Weights of a small GPT-style language model, trained from scratch on English Wikipedia: untied embeddings.
MLP neurons of a small language model. Each row is named by its layer, matrix (up: input weights) and neuron, and shows model dimensions 16-143. Each number is 500 + 25 x the weight over its row's rms, rounded and kept within 0 to 999. Numbers have three digits each.
Before each neuron's rows, "fires in" lists the words (lower case) most often at its 100 highest values on Wikipedia text that the model never trained on. A number after a token or word is its count.

fires in: "it" 19, "ii" 10, "brought" 6, "home" 5, "season" 5, "capital" 5
L3.up560:501457460493480496514507473509519498485513533510490504475507476516509498540510515530516517492477455501456462503517495487471497520477525488471487444529480471518518502489502490516486512485495469499492533497528471458498471496504462474531490506538530471518512425500516510474493542548470520566499440498544542524503524527462490475503480491494491515457476526490500544492492565509519514442506

fires in: "there" 27, "what" 6, "noddy" 6, "orthodox" 5, "therefore" 4, "top" 4
L6.up407:471499473521501533482494538523469484500498475506550493463480545494541543466495527515505513486468522540516497522506440498510509523491525493482520489517520544506459528509528476478484511457485513466447497478472486486493481509539493454521506506506506537548521515519515506472478536499482464490469481518491495517530501519457468509452527538498462471469462479511541523504490507536509528417514

fires in: "there" 30, "these" 15, "he" 11, "time" 5, "therefore" 5
L3.up589:472463566473477476508512547503502526500520446471474520497491455453513509522548514495510555529500507505477510490488469495493495489516442499522525474534518516479512490498502475481478471526511478460506477484513539470459530508518532479508442514479518526509477465524490533539509517490498459472491540521468500501487490465487485510511480496497492534524473497526469495548503505511468502507484

fires in: "it" 17, "goals" 15, "appearances" 6, "due" 4, "semifinals" 4, "also" 4
L3.up450:501487503480503524528486503532490469541515501499498505517489493466470478472542489564505486504433495500450521509440537476483507515500499455510531454520510511549483532517495467489519525500493459540498485516505525522461464500520493520510487473539501514506467461483498509511481557549469511513509496460485515505487449496514474502519486512489497480506485494488489486488485513463516520461462

fires in: "at" 54, "during" 8, "modern" 7, "attended" 4
L3.up502:498479537502494439508513512497503498497524492550475513500534572529508516552511501515484510486526450479524489456498505474534522489496525484476505464495496506522509536518486461515492521493468548469498511528485549503482493476525494466454517512521502499498488521487452460503518485500504489518514547482533509520489489539531507555519480509473497471506495481507568497514482503512506562470485

fires in: "the" 52
L17.up534:516467524479479464461515480484469538527501489506492492480535506503499548479477435505464511477490482486512519515552443537483481521523527485541523512456514483543491486492500460506451521493511497513494513488483528488476511477505509547493503483518499501470495504503504463469493492532497526489498482514507577486488532504516478492499576469510490508510510551496492466502489521469553488535509

fires in: "then" 28, "they" 10, "first" 8, "following" 6
L6.up535:503484553471500507500494485508488516536509509509506512506514472543510512479514456505489500464458516492511543510520440493512482479566497474514484467504500507471478480514517484462453536503479516490505537517535533480507505513483456477537505478493456505476534530492479509491512514482536548494503518497507549526467544499519469497511510554441530502479494487508504510470518535452492499538479

fires in: "society" 14, "social" 11, "radio" 10, "pacific" 9, "solid" 6, "budget" 6
L5.up14:502521525454483537463480479498553428492523477532464533474497476501519456472461510470467548537488474519480479472505473496536522504513532533505540487533486497469488483525487529473514521510480493497486500494500471496508533452485518488507521507489520467466493535497485519550479475504534518468476491500511497463479492494525468503479537523503503507463516492450540512485523485472501542481506

fires in: "there" 22, "world" 16, "area" 12, "it" 9, "they" 7
L2.up659:462472498545526496487521513476496488502528476547526525513539460469530487521499559509518459532490497474508518524517471550494484502497473488476475536526516531517528544518536453494503512479515487496520510481538505502467472501496493473554533478526473507498546474468511467475480484475528479508468527471486522521516457561518506508511500468442468474521468490511503526469532530485502480529546

fires in: "and" 48, "police" 12, "hues" 7, "engineering" 4, "training" 4, "with" 4
L12.up683:516465523515514465486509482476487512482523504520495553477487526511574513518449461504476486551471506502504477472487488519505516444513521523497490495488488549473558511502512494491503496518533471441469505479542513484503475485460495549534523547451525505478478480503523474496501491523536496520470542518546530495497458479498517524508527503511489507495459477500482485488496478476457479492507

fires in: "first" 22, "for" 20, "last" 9, "third" 6
L6.up251:506498485507504512483515495470477495520487512471510476477506518472482525487474470519495477487508501479457467529533509525491515497505526509477499458516495548540515470494475502494558502567463541498477498548497485507454508501513476505472462502462529536518498532527496475481510537511523516511504547464503465476459526487512523507509525498506491503508505535479474459511458522501513533485452

fires in: "two" 29, "members" 22, "groups" 7, "three" 7
L3.up366:490529499559490464494521476457506513470501519549520483489519484534481525529454484487521526472556484516504478494490528494495538506469500473482469467499477528544532476488499496498501527524512545497465503513512517517505519519498501494526545540538470562463510452484462500518495496510536489526482483528512511542493474532500455500490501477510503514502484497524482478507469509462509473485489

fires in: "such" 29, "there" 17, "other" 11, "two" 11, "nominated" 4
L2.up354:516483473544499572485510534506513501487500512509526474527496428478525501539476489502463510524485470537509501499493478487463487491508464504502444545524505501525538537482488484455511456503531504542478505496510518491467501505534518468535489525488495506490517474500484504524521486508522554494496494451494551505493469519504532489469498519464465500441508486499519507508508507495510503470468

fires in: "an" 51, "as" 5
L18.up177:479491500462503462492515534485538488508515509490518481497511485451515518481459517497555499494515548533441492518464537497505554463454485493478525478532477495507468469535490449527502501495517553492519478489545498499494456522505511451508516500557512515501506496484549501451485479448516471524518454475496492510515488474513523502528527523514468502489487492499445521511471496483494494508488

fires in: "name" 30, "website" 9, "listed" 8, "group" 8, "names" 6, "listing" 4
L3.up676:508488458478486470459534492529463502517476533491493538458508493515542504465475478510509477469511497481503515506481516544461482543498480524496459504515518498491483474513530529488496524468508482490466560527465525497493516487517497510504506476525511518523491496488491478473512522506485511507462462500539444516477514510527527469456480557523526496502506524497553486541507486516480463522466

fires in: "2" 28, "1" 24, "3" 11, "collins" 5
L17.up347:445534480499468500502523492486468527499479427488486488521483474534491465528488540514533530508468514443496510533491502509506535543495492477488472515474493489506518463501484506499481504485470487536473539516500467494514546501476549512507516489506488479451525533460407519515511504463507511523491486498502472518481498496512473477515495506496485497475525487503527509537535464504486514546518

fires in: "of" 15, "as" 12, "code" 8, "named" 7, "name" 7, "renamed" 6
L10.up176:457460520482536457502560532543487518475498513512475528500519507503534476485484501538495532503461529529521514518455498475495446516520443556468482551530478509550472477439471468489496456510470474515526493508474502512471523503527504497471519503499469545513511516546494498528477511511542456493527513474554532548497475471503492515472473507492521568504489535478484533464504453492457485495527

fires in: "there" 31, "eventually" 7, "therefore" 5, "also" 5, "receiving" 4
L8.up378:469541490497487482528563501498540495474496472549452508525513460452512491529491485467540521494515516490482502556497483504512513507500487471497486490505528500519487504469478540496477541505498511504468469507501500495529506520521517498511529549485488507546496476537478497499531474504475498504478461424488516558509483483523524494495488541509533506486442421495486512512523510501509484543509

fires in: "there" 26, "silver" 9, "isbn" 9, "therefore" 4, "website" 4
L5.up108:495523512452511511484517520489498442496519480538491468526466504496541487532547539459562488473449499518504559469514469498513486482507497523511553509523483513503515512482492535505463514525523523487494465479512543508503508481464482504491524468497495517500450523531524468474525498497543478499471482469499523529512483509461488499503476475495468452494490484515510493533520508528509533510513

fires in: "all" 45, "two" 7, "other" 5, "three" 5, "nominated" 4
L2.up489:475508504517493513462507517482498542502483526477535501462520494519532489538505477473518508510504489514499461470511513471490518500519461478475471518519500530500515474491505425514513505469495539506461477519513497488511533462484528463551477548490473495499508521497452480517500462482516495468512523518523497503500457517506467484465539524475471517489469483448476504450487515552499557507489

fires in: "there" 32, "these" 15, "theatre" 10, "following" 9, "same" 8, "therefore" 5
L2.up32:503525547463503524513454516501541550501505463527483493491461488515487510519535494486509460497498519530498491516480490492496504527505510476491514514509532529499522557442520513472512485455504507481492504512488531472468517520516501496554518505498470509509417549478508467499538494520533500504451512444472525478483479452498501526511517546488494521496514495494526510495507545487499450501509

fires in: "of" 23, "river" 8, "without" 8, "facility" 4, "stage" 4, "throughout" 4
L2.up143:420533520510495504547514521511443530542432538483494484515501516472461510464469508503532447465477501490481527484452510557469478479500470479473493495514485483496537518513514521505488503516488499493554461558494527566501485538501541508488514474451482535517489525504495480481484536505497494492495491499511481491485488459461455514490549503494473494528475538516501498516487475519492494528519

fires in: "to" 29, "1" 9, "2" 7, "eight" 4, "20" 4
L16.up177:475487498531494465485497514481468546486545449529470444495498474532532503491515521488517555488498468543515502501493500537577487497496479487508504452515514542470472503506498523481489490474520454539496497537515524549506505535472497562521545515489508479490453468497485486489472495529535471516525507483510468462493532506493534477510536498508481462453514504539482464467497490471529516518530

fires in: "and" 20, "early" 12, "foreign" 10, "forces" 4, "for" 4
L17.up544:495485503484501472492533482506510508496483469536524486515514508497477511462504490505499507497475504498460479506476478497544579493465483492490502438512518527502473543497519474496474498540507480508474506507521520448496539519504492535522497503515535494545510470464488497485505526478493501487505504547491540490469508477510514516497446478464452530452494488505471511452497522471521499487509

fires in: "his" 29, "puerto" 5, "certain" 4, "plot" 4, "times" 4, "kansas" 4
L8.up643:518523473511491478470515490470489481499545489489470520507478494516511472507498522490525512541509524479493536514478493528521507495523468487471468489529584500464511493461433450524480523523526498514483509487499508513490501493487469498513519545512529516518523513517489511577525484503460484480487520477496434498496481513489475485539489531469448485468489498489474495482461491485498500467524

fires in: "made" 29, "all" 21, "various" 9, "war" 6, "played" 5
L2.up322:507489466493500507517468461549541496503456531514534524493513513452521483448515474505517517478482556525471495516544469529482475473504471488490544491490499476534520547509551463494521556456493505481467519494507491463478464493465507508501460503474493518496492442523456458507540473484460508507520523506474511522513486486492474488499522487489477522540456495500466488508504518499505541532491

fires in: "social" 23, "society" 11, "soviet" 9, "socialist" 8, "public" 7
L5.up449:487482540471461503512515516534506498481505458537474498481487493503526511494493510518479512514489510522497508487515512510517487481516528524503542466493503521525476524488525533517471458496480517507503483500453494490540514433527486482556552489468559519486529516521528511463462541484483456482441491518549537551479520464516509510496483519459521477477486462460511499486536521465491469504539

fires in: "series" 14, "species" 14, "player" 7, "band" 6, "war" 5, "film" 4
L2.up358:506439486498507506497498503482530516523486455510546466488505491529544531513475517500494498504503506509480524496511508493518517528501497487532510500490567509521497446509472504496486452516499526455472484523513515529454443521528469485499526510441515509444486481554455480498497491537502509522499508470485517501458523467499528506492485519483446538481488489478455479501510540478482506495527

fires in: "as" 18, "goals" 12, "scored" 8, "appearances" 6, "via" 5, "within" 5
L2.up26:487461501518519477517510538534523478488491483483504489499501501535510489513495505534514487449512480528502482457509526500466508489519489481518504455475502451501506523573456550495514517478511484505523502524490519478480452506564460503467454474502523456510520501501517501508501518534481503525452488502498516489543481465497495513465498520560466498484490546515473514469497517469496535529501

fires in: "of" 49, "all" 6, "israel" 6
L17.up647:482585490513500521504479522484504511503516474464474465477509511500490512508514495530468475492456529498537477516529432546488563505539503504484469504472467489474504472468538483433495481531549477478499508473497490520494518575505475515533472519494509510495518481488490511529544488501483507490474486507493554537480517540527533522499486487550476511515503526512479503477498540509480512525515

fires in: "season" 17, "football" 14, "basketball" 11, "conference" 5, "following" 4, "uefa" 4
L2.up551:507482492468506492511542514504535457511507471496498477460517487464467521523540469515498501510508478512523479504504528549514545541491479494511489488537525470499505486504509519499523512518502440462504494520466498492507528464512480537498516472477555504486496535493508524482481510487465525547432497499520523527507514507529528507477494523540513469448522508482501517466499567452539491520484

fires in: "at" 66, "attended" 8
L10.up140:528465499475502445478485508491495476478483506557500479521511506504460480528484553500516460509485511477508504454506525448481495522507496525475468499495537481522514492523530529465505482470468527485526500463483452505492499489484481480448493545533496491501489457532506499514512537508474494500499564518483512517488516537482499542538501475531534511530540477524525495430477514564521495491484

fires in: "by" 65, "after" 5, "when" 5, "of" 4
L12.up538:486497515546488502524511514472497453501475465471456465546541507445496519484458522495461517468470542531488475557497514505492475512528507497506482478530488493481557513471502499526484490513460448525463513492543504518515476512480519508497470491521497485511538495489487549521533472510452543530489487528469480498502510512511497521504514488480472515480492508476500517507472510481536489486522

fires in: "to" 91
L16.up651:529517510506475484484513462474526507493498492508511464454484538504446490478497509513512562501512492494504490509511494503558467516474506529479499506489544507473552476507528497520486491483513531518462519475511543526482523541473506489487512516495524507521539475522526475508497538504501489500525431498488484513498478482499520497509499518542514524507466410510493490503521516457560506523516

fires in: "with" 46, "by" 12, "without" 4
L15.up240:470482545470503418502513472503491523505495501485500482492474496498504483466493498530441501483522520493563515486468503538523510510536539511484498498498524485514514504490522500497490468514473467503492506548494528507500538480483534554488472518484482521469539464482506471520518534477458510520481514506475523477503528467464521503471493509483499517502502519495519517544545469521462483520476

fires in: "first" 11, "general" 10, "followed" 9, "last" 9, "generally" 6, "victims" 6
L3.up267:528462526507536453440538501524478476480464520513495530552486529451508531471458486550536494501496540501498454478517531468490511500490502527503495507494479451474503494503489530451517503528466494477508490471515491493492493500517525494483465492463499473520507518505463497500507484483506482515524525465466533479466461537522503500559485498519509550491535509501475497500486517485507498550517

fires in: "her" 47, "you" 7, "he" 7, "hermannskogel" 5, "herberger" 4
L3.up321:459501541503509539515488539499508509506543499509511492463465548501545480493474550508501529468455510493477523536481512490513551490505465492487570536514496489483495540490512513448493464510494485461509509525496520494481509504509496505497538504495529462519540495469511526521501495526509478509502528519506495493520479479513529553465522526478499501522458484513472480507505536504442473476459

fires in: "world" 23, "city" 9, "european" 8, "national" 8, "region" 7
L2.up418:500495494499488470497523505496511492507488495467502522500550472555523516517519510480497531514481518471465545476494489540484496524524483509479493494466530519538522474491479478521567504455546495493476515519523484502527483524499534495460515485557542482518516539502516507493475487497555502473521504508546469518507444472519517501488472516514498453521482487536490510493514472520499515514524

fires in: "its" 42, "the" 14
L2.up757:515523501467468469516502503512503515511526552502501516452491503483455531511511528470533525514486528441471471513472465514483512491490497541492521532534499501459497513484478473488536489511511476521544479471494467513553533531519504482486482443487525513507481529505481455471510462519503528470472491497448484517486499459505546527531489484524509473533468538506556471488465495493522499502491

fires in: "an" 16, "important" 9, "azerbaijani" 8, "images" 6, "approximately" 6, "had" 5
L12.up220:460475521500501496474461491491543506474477497514458469466545525478533504519502487501537506506450484542493499520478510510472479498462474476517531503480490472541502548516506511496562506504531513468515455469498466484524500498518482498488498505491560477501448491477545477445532525502537502471482496502488510510462487526504510511512482488487493516524514540471473464522518560533516475488494

fires in: "although" 19, "followed" 11, "it" 8, "theatre" 8, "while" 7
L3.up499:511491493462537529491490501453508491488474532559530497505438498512494468472472539456543445508521480542491450528514480489492474521507473523487486485524501504530497506519493521471513479446488478502522545500513532455512483488500467503533465496548453468522536512501503478508477501490478524511430512500485507502497507496499503472545498507484486519479510501499536547483481512527466531511512

fires in: "of" 29, "instead" 9, "soon" 6, "latter" 6, "furthermore" 6, "isbn" 4
L8.up415:500517500521519501496519490458512517521486515485493515458505478463547485470449478492534483484480497462528488548473535499457499479544463463524511508529486464514503462505510500492466497486510554565523460532486501499496496479565478551527475509494465499525512484540442479502495506481474477497477458524492456506459503504485510468503490535512494492535531473473555516500507500488499499480511

fires in: "and" 20, "which" 11, "that" 11, "rou" 7, "hua" 4
L18.up715:467529537509534481497506472508507515524518484471507491521502500501517489485510480513519527469483540494552512511471492516492520504523545522477495505527492440514496468515530521506500494482522465508485495559534479549499492551473517479543492518483513469503480445496500506527479505513484507507484486517508511483526508514500532489480508473474496528500503471503508535507498494552450457505513

fires in: "his" 83, "her" 9
L3.up433:488524461489478511525486482498562461500523480497516499480461480505512500510507530489459514544485516495479510508496534552504526463500498520511528511514455507438512567477473484467485482488528480498489522503485479515493509490532482511523519462472519489508504505486516501532474474508520517473506501481488475485491522539497515481525466525473518477488444558469494505465522551515462445552480

fires in: "they" 59, "t" 16, "theatre" 10, "it" 9
L3.up649:495512526457524498493493486491512553483472524531467474503468458487507493515482468470507485510501504506454499523511467479518528493474489509528474481507547517460527475499481512500520460427473489504506511513511503497515494489527458540547494498466519492514505484492450491490498489537486509507514495491486552486479502526466486495560490504525505474520505523524521555517502548444477465518506

fires in: "worked" 10, "during" 9, "started" 9, "playing" 8, "finished" 8, "helped" 7
L3.up80:484499546510476533449512527478484509471532491543497486529497550549504499492513505501483501485502465485527525570486538497484417543494474512473491477501477506549548510512477513537509510500500466495511493488462494489511498520524511517488514481541514505487516551483588479497515494511518480517518496516459493508495483490487534493492490520494510495488468482491491479480502501500486543490577

fires in: "two" 40, "three" 11, "early" 8, "you" 5, "him" 4, "many" 4
L2.up245:542454540528482517539489536477533483493479515505522526480508547513481482541477457477538528464531490489492485471495536509485506503458502472475545489479519505519505464478517532480523572505482512495459513517497520490492495517469482524550490554521502499461490486489493479518518485479543496491526523466495487488523502499501492552490514500491476467558468508480474504526505547499460484537494

fires in: "receptor" 18, "department" 15, "approximately" 8, "incumbent" 6, "principal" 5, "inhibition" 4
L5.up423:561500507490429477473494471523527474507518519508482465469544509499538492501473438522520574546491500499510471528462481513505494503492474486490489513520529491506468568480476503488498514488487522499478483487536484515500513446512526488527505509510486471499486451512455512496536483515474517530504527463555499509487514506515497472505496507505521460483529528491532507516483528515540500486471

fires in: "the" 90
L12.up48:520469442534485518515489454523515506510484523505476492497542499503495526518476510486497484481460424468470498481511517500480465502500504458535485495507515505566486492508536455530516516467475546522496464508506454503484461503522502474411474482511511529503433489534530468494505500540541475466472516527462496484530518524505490521494540473487525531496490531512479524482518526495505526483492

fires in: "later" 21, "both" 19, "only" 17, "also" 13, "still" 8, "now" 5
L2.up109:501463463500492470505548491507496488504489510530504537461522477521500503483518489502552508502523509515483452529468542474505495552513526488498470536488565486505497509491531491489514487512469484519505499488537498562478524467574508461514494484542483489534512516497520474497480539498536507439477497464513493550513512491530492490517550503494491497508521458504529500489428457521490504538536

fires in: "and" 68, "by" 4
L16.up471:491488481533533466498442471505491489508507483530481502469500555490528481509511516477498513532478535516506489464464557524531516493493511476473465477505522503508508503517510489462444484525492519514486512500519512497461431511529504517493513516473512503502548527495481493519530479509475489523459484484529489503487477479503501532521523437494527511451522517552542521492471523472461524473481

fires in: "one" 14, "five" 8, "four" 8, "three" 7, "seven" 7, "eight" 6
L10.up154:491505566542477533490509491521486468527477484462491487516512546521535492533495517476514470488539517517485496491486484505539475456497469489482472471458520490518473484493512532493527541488496501453481491533476494539490480481484487546494524475453473489454486517475532454492533481474538568533524455535489488512501507496503503505491534494529469494527486501505483486481486484477462486525506

fires in: "an" 68, "any" 4, "another" 4
L18.up563:537510477445535482512497466504494534515512523477512530482491504482513524530466495524524543461500486468494474502510504465476467502501480474510507467493479473497495475508489546449507506496543538455472502519534525506517516501496511509543501510477532506517506537492550506467519476497487503495509466490477503512519533534513489518518451455483469542531500481439502504498543502527508475467511

fires in: "of" 26, "important" 9, "civil" 6, "published" 5, "hungary" 4
L6.up496:499549453501480489506495501491482450534517533479498467457502545468470478502509520512509507488493519513495521464515509517482511472484497525497524515495495533486493514450495514499477528524473511499453476482492501509481459513527550473526545478518495482545512509509510521519450529544466510546549529474520526542550491485497465530463463485470476498466527507473480474495466436458481494516528

fires in: "then" 27, "they" 25, "there" 20, "company" 9, "following" 7
L2.up480:519532544504525510541473515491485505533520478499422528519537491527515531511485526489501491486500502497494507511514453513494470532507466539482512476541505499489516462485479478467501519481474487483525508539521525532510476539499458500506550547441482516504524512528476495480475428527491497507486506499480505517513528469461496484508484496466542476480488484522525506425509531486500540487474

fires in: "out" 34, "goes" 7, "outside" 6, "under" 5
L8.up465:468466523451524504493541515473440534514475500509545505444521487457507465485478521514544462503483508474563553541515482516511508522485450485504521504528469495484525471507493505561513467547494501487497523529516511482496483526507501492488542529516478485515510495450513551449513480493539521504525488520528493518511511521475518547493473486492504504457462474466496496502481513498506522505490

fires in: "the" 93
L12.up191:493523547518530493490464508486459529529503501521501492485522479483514498463528483511504516497502487557489485517481525457498503500501483516504562497511481482497475522466494478524496489505449502533472473502523494491531515464512502461444498488496491462509467521515524528485526469466524481515493497496506482489494489489515493501540484485521495477485524559519573489515449535508550544495477

fires in: "first" 34, "last" 5, "biggest" 5, "pacific" 5, "riggs" 4
L6.up364:514472503488475525455532437506498504490461550463505521515526476485480529478526511477472522487526488511542510529497483514547462480488491488499549494540527491479526522469488476485523515465498491477472535499531525479520501493495522496512402493506501456496490476476476533473514500530519521496502478485501506512525487512538525549421486496477508501514508518520554532505487530491477482520525

fires in: "there" 32, "both" 7, "moving" 6, "therefore" 5, "three" 5
L10.up634:493479484504510502518532525529484542500509504476479491502485501490521501456512489517543491497505541513493481414496511517472466507510485559475470492529472464517477466491496479517497462525511509482490501510478505482523490510505473462495512506464484522478514509498537486485491551539445528473494523507486510492528489511496485508505468490477502505506477501498513509511489539535503497491552

fires in: "one" 28, "two" 24, "married" 10, "some" 6, "three" 5, "households" 4
L3.up673:527481513535475494511499534535476530511508477505533524530483519501498525559492489475508532497505555516489443500515482501474536512502471504487490507531493480526492492527521521487496488537517508500491508529502469512484481518489520498485512452474519492497516484524497510573568473442491504498523504476455545489507484522515479548437539473471507521492492506488503514532480483500502504491485

fires in: "and" 64, "poor" 4
L17.up479:510477491536515476482485510509504500537509489508507506527524520548560514465517516464490529490525531488528504514509539506515456463520510490517496456542484486500484506529514503479499531499519467482484508464495495526482455560523498511534518466509461472529462504513539478513496516489494510509455465529515484463506504546516500533481466503522509495508480479487503500494495501536475509522539

fires in: "before" 14, "still" 13, "year" 9, "however" 8, "now" 7
L2.up122:495455468494504469489508466538490484523528518529535524506487448528490505468478522502468509477515479483507510473522492484520526519505487498489506489481491483478462486487515566519466528486518501526526487523514520504520451539535497500529465463520507474500521505529496510485520475528497491486412461527506458501433522516477500468498485524528488475533520493481533447493484483553536515541480

fires in: "there" 29, "they" 28, "centre" 6, "time" 6
L2.up219:509519456503548487551559515503488484529511501513520449502548497474486490477489469535554496497460478526499543495529472533503549457508495460517483518513516533498520498482491496503519488495498508503528522491484524484493481503494504489487492516495515528543531485553544491468491508470507543521483508457490517508474511516451525496523521456500509503483494500503498511468514508509531522509471

fires in: "end" 14, "due" 14, "leading" 6, "back" 6, "lead" 5, "result" 5
L3.up146:552528489460564470509500504489527507478505521472493530478483510539513502491500483480509510492490512430493486537510518445467535538520533514496510487500451490486511504479512473529454462487514518478523518445519481497502456513508541512491510512528540526500513485489497548472502510456494499501517497457492528514503516487492477479491445511496465485544479472538515489542509521576475498496484

fires in: "figulus" 26, "first" 6, "largest" 6, "other" 5, "upload" 5, "lost" 5
L8.up740:475483498485492489527546472508523474503498524488515523517504485473527529559522500541471472540467475549481489489528525491498504527469492510543540462494544460463501506494508480474502505503487535446504513530530527521521497528488478482525511473537489525459515483502547470548526525466473510523494465481482532523516502513516432470462493525470483533494498497467541480530507530516482476547477

fires in: "first" 31, "third" 12, "largest" 6, "old" 5
L6.up136:492558496526502483501519495513454487508434525466488516477450521511542497452472525526503511539485502482499469472473538449515544489451478525536480508504477503486505491501460518501486469477515529516505439504529493535460487516473503511476475513531479498472495486514525435485519519501504529520478524513523483527529475511508432477493499484465517517536504489497494507494533530521489512477479

fires in: "married" 14, "football" 11, "households" 9, "season" 9, "career" 5, "householder" 4
L3.up190:510495510524491456487529488476508514503512484501515515536498522526478518522476532511516495469506455516531478469525538491474523516509470507476496516534504506485460424503518513548554480495481446491486526499487493464522458488529475507494493501511520494514508535474495492508530501440471473530484509537500489519498460538521496512483523447494545542475492523501508514507554532506523508525485

fires in: "s" 65, "his" 7, "their" 4, "her" 4
L12.up31:486469481519501477473493476513495519511481523480530498494495503523523474536504528500426498495498496558529487439479523514461517473521521481500501517503511483454554510503482486509474481517554536473505539454495482526468524489484475481469521500535517497475497469479512555533540530493492503485525546446538505519479488533495516470533520521524481522476480533529527507490524489498550477482481

fires in: "it" 61, "species" 10, "name" 7
L3.up83:486517456503524521504529469521498467476516477504518514507476452506466457555503524542500472539449460513491517471497517515544503510487526496486458514557503475509477530525475471475504457505480481516493471472521510516507496513530503458545489502479515522526484499488483477478494499510483540511489506509528536511533480519498486476504491497437508484492464494459498485457480524457518488479524

fires in: "and" 59, "or" 6, "than" 5
L16.up79:508489489470503462510468516447432493513506516461537490463505537520499462511497495510529540502486544515525530495501493525522527495502523462509475490494478486500534513519475502519506491496491470527518480531501449527518477495436550454504493514528491491482489456513481486503512527456501477512471518528516479518490520491506483510497521509421486504472525470500528490507527522511490509516554

fires in: "they" 21, "then" 17, "t" 13, "theatre" 10, "barcelona" 4
L3.up596:500509494494504512507500478529525506495431493497511487543486505456500501507524510473539476542467487524514478517480550540485469512513482494512520462495481517483529486491521512475476535470506500487523489522446576549446501487497495504486502487476504485518504459530476473495490497503493511546518517473465529509476498505479467494526494533511473474510487528484477518467489491448505507497462

fires in: "two" 25, "three" 16, "four" 6, "nineteenth" 4, "a" 4
L15.up693:460471531510486509500530545480505494482491493495516505517510491517529534456552467484530479521530478537516491489534470516447472520510503540483516481496517525514480528479535451471523508453530533505489475510556502504492486475535465496523558490558509503469465514471469533541528483474522463496481477533537471458524512487488484519457502504526506481470482492480493499478496478470498534490508

fires in: "in" 54, "of" 9
L15.up227:487515481445495509492498497500505473500520480478477544470518456480484557515531555509531500489459504529497504495532500536496548496469502475490468513502526527508492456518485466509500526517503509504452495484518486506489514491506518459531536532505483501524510489484474464527503507501473509529537486456488502493499529544510493498463512477447480444501526478505499527484514520472501518497476

fires in: "the" 43, "s" 10
L15.up478:481481471553492513505509535478473516495503493507486441530490481480484514484497469487450529467459477529496536524487549498492532545492479508565489480502513490494485480458571489533519495492480510536484470513480520519500481540494487503513509458489511501495540469514508490581487513510509515492505479532512466518461470530489487496504460499480507513482480486475516475444521495508527525522491

fires in: "there" 14, "back" 10, "time" 9, "result" 7, "post" 6, "leading" 5
L2.up366:514539528508518458485560512503476493485521509497479541492539482516543478518529476481532525493500536501511500510499505490520479496469509488476510481527442528486515498498480474528462481483511536508489532467518527487458502475486508494507485507484510456498474509473521495509500531481519466544472513488550500469496480487533524508535506490514506519470454522489490513526505569553522496489551

fires in: "there" 24, "them" 11, "whom" 8, "website" 6, "considered" 6, "therefore" 5
L6.up588:529466478495537459509450513520518524457500484504496496513504458504529512523544568490496500487483492500531516488534489539536473489516466495522467454493487482478512511550500493514552513462473526508498480484491507489447476552524460520486523528518504523508479467531579465471535509454475462510502480452501463473494517510494493528494457525431492507494497506498569493493475479518527530480525

fires in: "a" 33, "an" 13, "given" 9, "other" 7, "up" 4
L6.up141:472520457520503493442538508493493474468526479489508526490478559532507464499496541491526492507522509519479530531482529466467506532467462513487494511498493538514471502501532472562496446485526528509517505467550503484500460513465521488479521509488472497526449434467508482519533482468504527487524477513476507517485526486502540491489457450466525554506480514518492485545507528558505488493481

fires in: "as" 66
L13.up449:463474487487468452464459486500510509490506494490471504528525502497487494521474546482510514453508553478528540489491494484505484523516498523512505516471487518511497499486519463494522503548510496470520530482510489485472453544511501548494465465509524489503502506507445514515473484504494455493477484412490537503502545528524494493481479474468492516503484488489491504519512469552498469514503

fires in: "they" 33, "he" 13, "it" 9, "who" 9, "i" 8
L18.up247:476539539506531494491506550523482520496484491522520485489504515505524482506508533517520493470495497499478512480511509481528478496523512488487469476511553502467555476479526494514468461452470479499500499501502495533485497462473544517523568450503463482518468445508539470490470477519452509526479519490482493505479522522550482478525529496550552521517512509480514521483510523466526496487536

fires in: "of" 25, "as" 10, "on" 7, "website" 7, "to" 5, "off" 5
L13.up572:512562508512505434497552524531482519533468474479463473482494530510498480514522502478503472446516495465496499522507524505548519449496514509486531494525491469490497516507505458511481523449497540535492499489544470510469460484538499457498481483497540506527473505468519529510578482454507490543498553479532503520538462507523512452484502460512508478498476497479522518551504525509528478468525